Part of a small language model's weights.
Training: a variant of Adam for these matrices, 320M tokens, 9757 steps.
MLP neurons of a small language model. Each row is named by its layer, matrix (gate and up: input weights; down: output weights) and neuron, and shows model dimensions 272-367. Each number is 128 + 24 x the weight over its row's rms, rounded and kept within 0 to 255. Numbers have three digits each. A neuron's up and down rows have the sign that makes its largest values positive.
A block is one neuron, or neurons of one layer that tend to fire together. After each block is what it responds to, as a language model described it from the Wikipedia text at the highest values.

L4.gate540:115118120135170066134110147099157101116101116107126156170139107117095116116138113130136144109134135096153137109076096126109094120090129149135120095114139109128075111127134137110148139079086123150119137088108133118095105152091122103091122120140139112120141148124145132146101162146118167120
L4.up540:117146125154169088151132138144125119140134089176111165139153175129138154148157076155182135111141139115175115129139126136126148140108143093124112155112142160121105134100142131174155129147159140119114139156108135137121150150109119144121107116110181118069123149137150147174116165134086134120
L4.down540:120154109144118106107103137125137080123136111153155085121142103143159096174130127094111090094125134091144129093122089137139111169118144078136115122113097111154099091127147137110118127099116169086149158083135143152139174163117153147145125148138118130124133086130125125122123121090113150118
L4.gate543:110131152097123135132100112096142142172132144141126140159126148133117116123143119096087103132126113154167143070108138119166138129068158089133114101140111078160126158096108078125113150061083169127121123137149069133121091096093105156129105141126118128153089104077152115110147117116104115148
L4.up543:120174102099159138165147086113092156150128153157115129135127147100130129123128113116136109166127118100168125113122145103168119155088144135134142157129153133106114122096126162128169141128091125111126141131183145109079120072122126098123121162157141111120131110109121081098159146126146105132
L4.down543:109105100166151086107181100105132124060153114128151132109124147130117150158145145139098147120143119127132143184141167098119124166156135111130134144128073100115118113112143151141114138153126144146142124080159104114126105092098081117112133187123070158151143126088078098157146105125129150152
L4.gate560:135166128161144102125123140102130103127116159170114149138120144137130134110127118150127141129159128106088168117164142133118167108170101137121063141129100097137119118158107122153099159118119144160131141135126125090090149097125116128158098147134202165136091131104125161128117118073034106131
L4.up560:136116129138121149162133087135135160081127116104104129155099120193135134136104103166139131137144122101131162134130171100083108126123140179188131098098131115143119092123092114126158126125123098148122157129177151124170095169131127129205153088107124127090136147120177134196143128147148124142
L4.down560:112132129097131114153105141101127120073132135125116130097115146149138120116125128114131074101183112112137167127125103130161116121136153142131121130165150126109147130168130111134054139136106131133079126109136164104139145152133144137118112136133134153130121119109119116135100131127140089150
L4.gate698:141113114129137123152101147130169152079144130155097098116125140147116114107147102089137104139117137128127111158109104143180119133115125100126145115092085150089054135161151157125172107132095138122096145099106155141079097158128119119142118102147106121125124112130120152130124158087078103145
L4.up698:136121155127089127154120140167125115132124106153122115148161139123147102128117083159131162165141137142117139122119106174114163111143121161169113100161097094121113153130090171169154075091121084150121147121157185139136149135173099161109102139159125165123122124131147137112143119119108156157
L4.down698:144155105136179137128132142130171132135139132097158108119164121126117054130150142084108144089089090125153149161123092129143162150129146132134125160125109150097099098117151137117096126162127137092139123120143116117124132120138111135107086118169162130151090082110130133137161096131096097128
Second digit in numbers

L3.gate333:118058114151079136111130144144166134118124099120105131125140156128091111119128126112127118119106142150119094104168105108101105118142167141160121086095119089147132098110107080145105157091160129142085110168134191138156100143140149100182149134146156108128165140155104139144123149100125142141
L3.up333:156112126121101136129096112123149110126156116139124107087122111152143128099131118131147141168126118128143096109123092119099135141154140126140103094180115148152149072150132087105113139089122134127133131149197124124116095112118119115134113111140116134141118140109125109145161111193158084196
L3.down333:141154113136146138138139128120157110111138122164101106128175144150134120111118131133116123146127100171141104116117123185151160110084160147169122121123115101113183122162121124136127131098133140115133111148125136144153116107132143142113127083081131063113166143127140152158175098180150088165
Biography paragraph and section ends

L4.gate127:105085111152116108165121153166123130132122112120129117135123150165125112140092123155150122119076181140136109144165135116114110080130142149107118085142126150148139123113088144125147112103118136126088112142164144149116121108086141081107130097146121112127133119125119144103162106104094104113
L4.up127:126126103132126120127127156113106131133151108110137126113104135179130143147118139141191133106111176146114142116122122151141143129131137124069106103119161123153173144094096128113134154109133118150122109128110118114115149138101136104120106112133103107123141117100136145102138066113127106130
L4.down127:173143103158139125124126140126114117115111121119140145128119128123128142114080131094110107154131138122138156163100115134124099109141113148133127130094157107127163127125160189122161133133124144183142103167097095130173143135129102119107149095135138083137160116109099146119171091097141137165
L4.gate207:128177140123135136127155095137143111149140150145126102156141111092127108116115142120134091102121125126155120114173074095109121147141121125107091143138137136114127114128125116158144177150114121140116134122113121180116137159115114155118180135139151187117126153125167142143146160093134108096
L4.up207:110130096121096154127074119092101101133084105139130124134091122143122104074175140118110120108138143169137095137130104107120113138120099101125091132178103171158175109102154105156125135150138129109104121116102127149091154138177065106138159148118127096125104135136133139095116147075126084105
L4.down207:121134152128122177096128147132102127086103136122126113116140107146092161156166155146088140145097160135122199132151125126124127095132139123155109085143171160166093113126112146131122109111132140147122116075110129094090155091122122092130119143117134077109135171144118141146129093140140116120
L4.gate371:101119116137120105130143151094159124146114127099146132095141121152113106131134085170137121104105114127139155136125141139159138085095132136149082125112113137105142140097095133146113147100115108114139104115125141131115128140180118098121115086129122110078097175148130145103094106103106089134
L4.up371:128131168103120133129105141110132125166121114106132089139112120160166138176149102107117151145110115118129095107106176156122105129122089115151083081153165135138159087108114115140153078136128111105110113153135162134126123110166107150125102102131112118164156128159125136109125098123136111150
L4.down371:159106125161155083164121127141098087101121106122120150142151112132100104171133165114157128128157162118084112144130113117114127109170137148129144102102142129109156121133151145144155090128141114117102091112102157111113136137112124128138170130209127150144163116104153130146157114134120130144
L4.gate458:106101102125106117160165139108121121152172097142114091162103142106119146147062126178129117092131145105150133140176108129116092150149147142135148121160095133113151124118094125152091136112146133106092117133127074137127130085138155130110150101129131104106108153127162111093110141134133099099
L4.up458:105133120078142165155102107150162123101170139080139141119130154086083116122126139163118117108119103143163086150094156110129161061138113116106140118148169136163123146129139115192117138119115171137149126103130146147131134136152145082165156103139127149129166162103188117147113138158132130146
L4.down458:171145146103149119148130130156184134143125108110124132145155113086144162099111176107101143117079138111144092123127112140123113145101144141163088113120147132108145107137127184111159081124127118141128079116121113140120149144125159115127098160028118114139150137111140129123099077093105139171
Section heading closers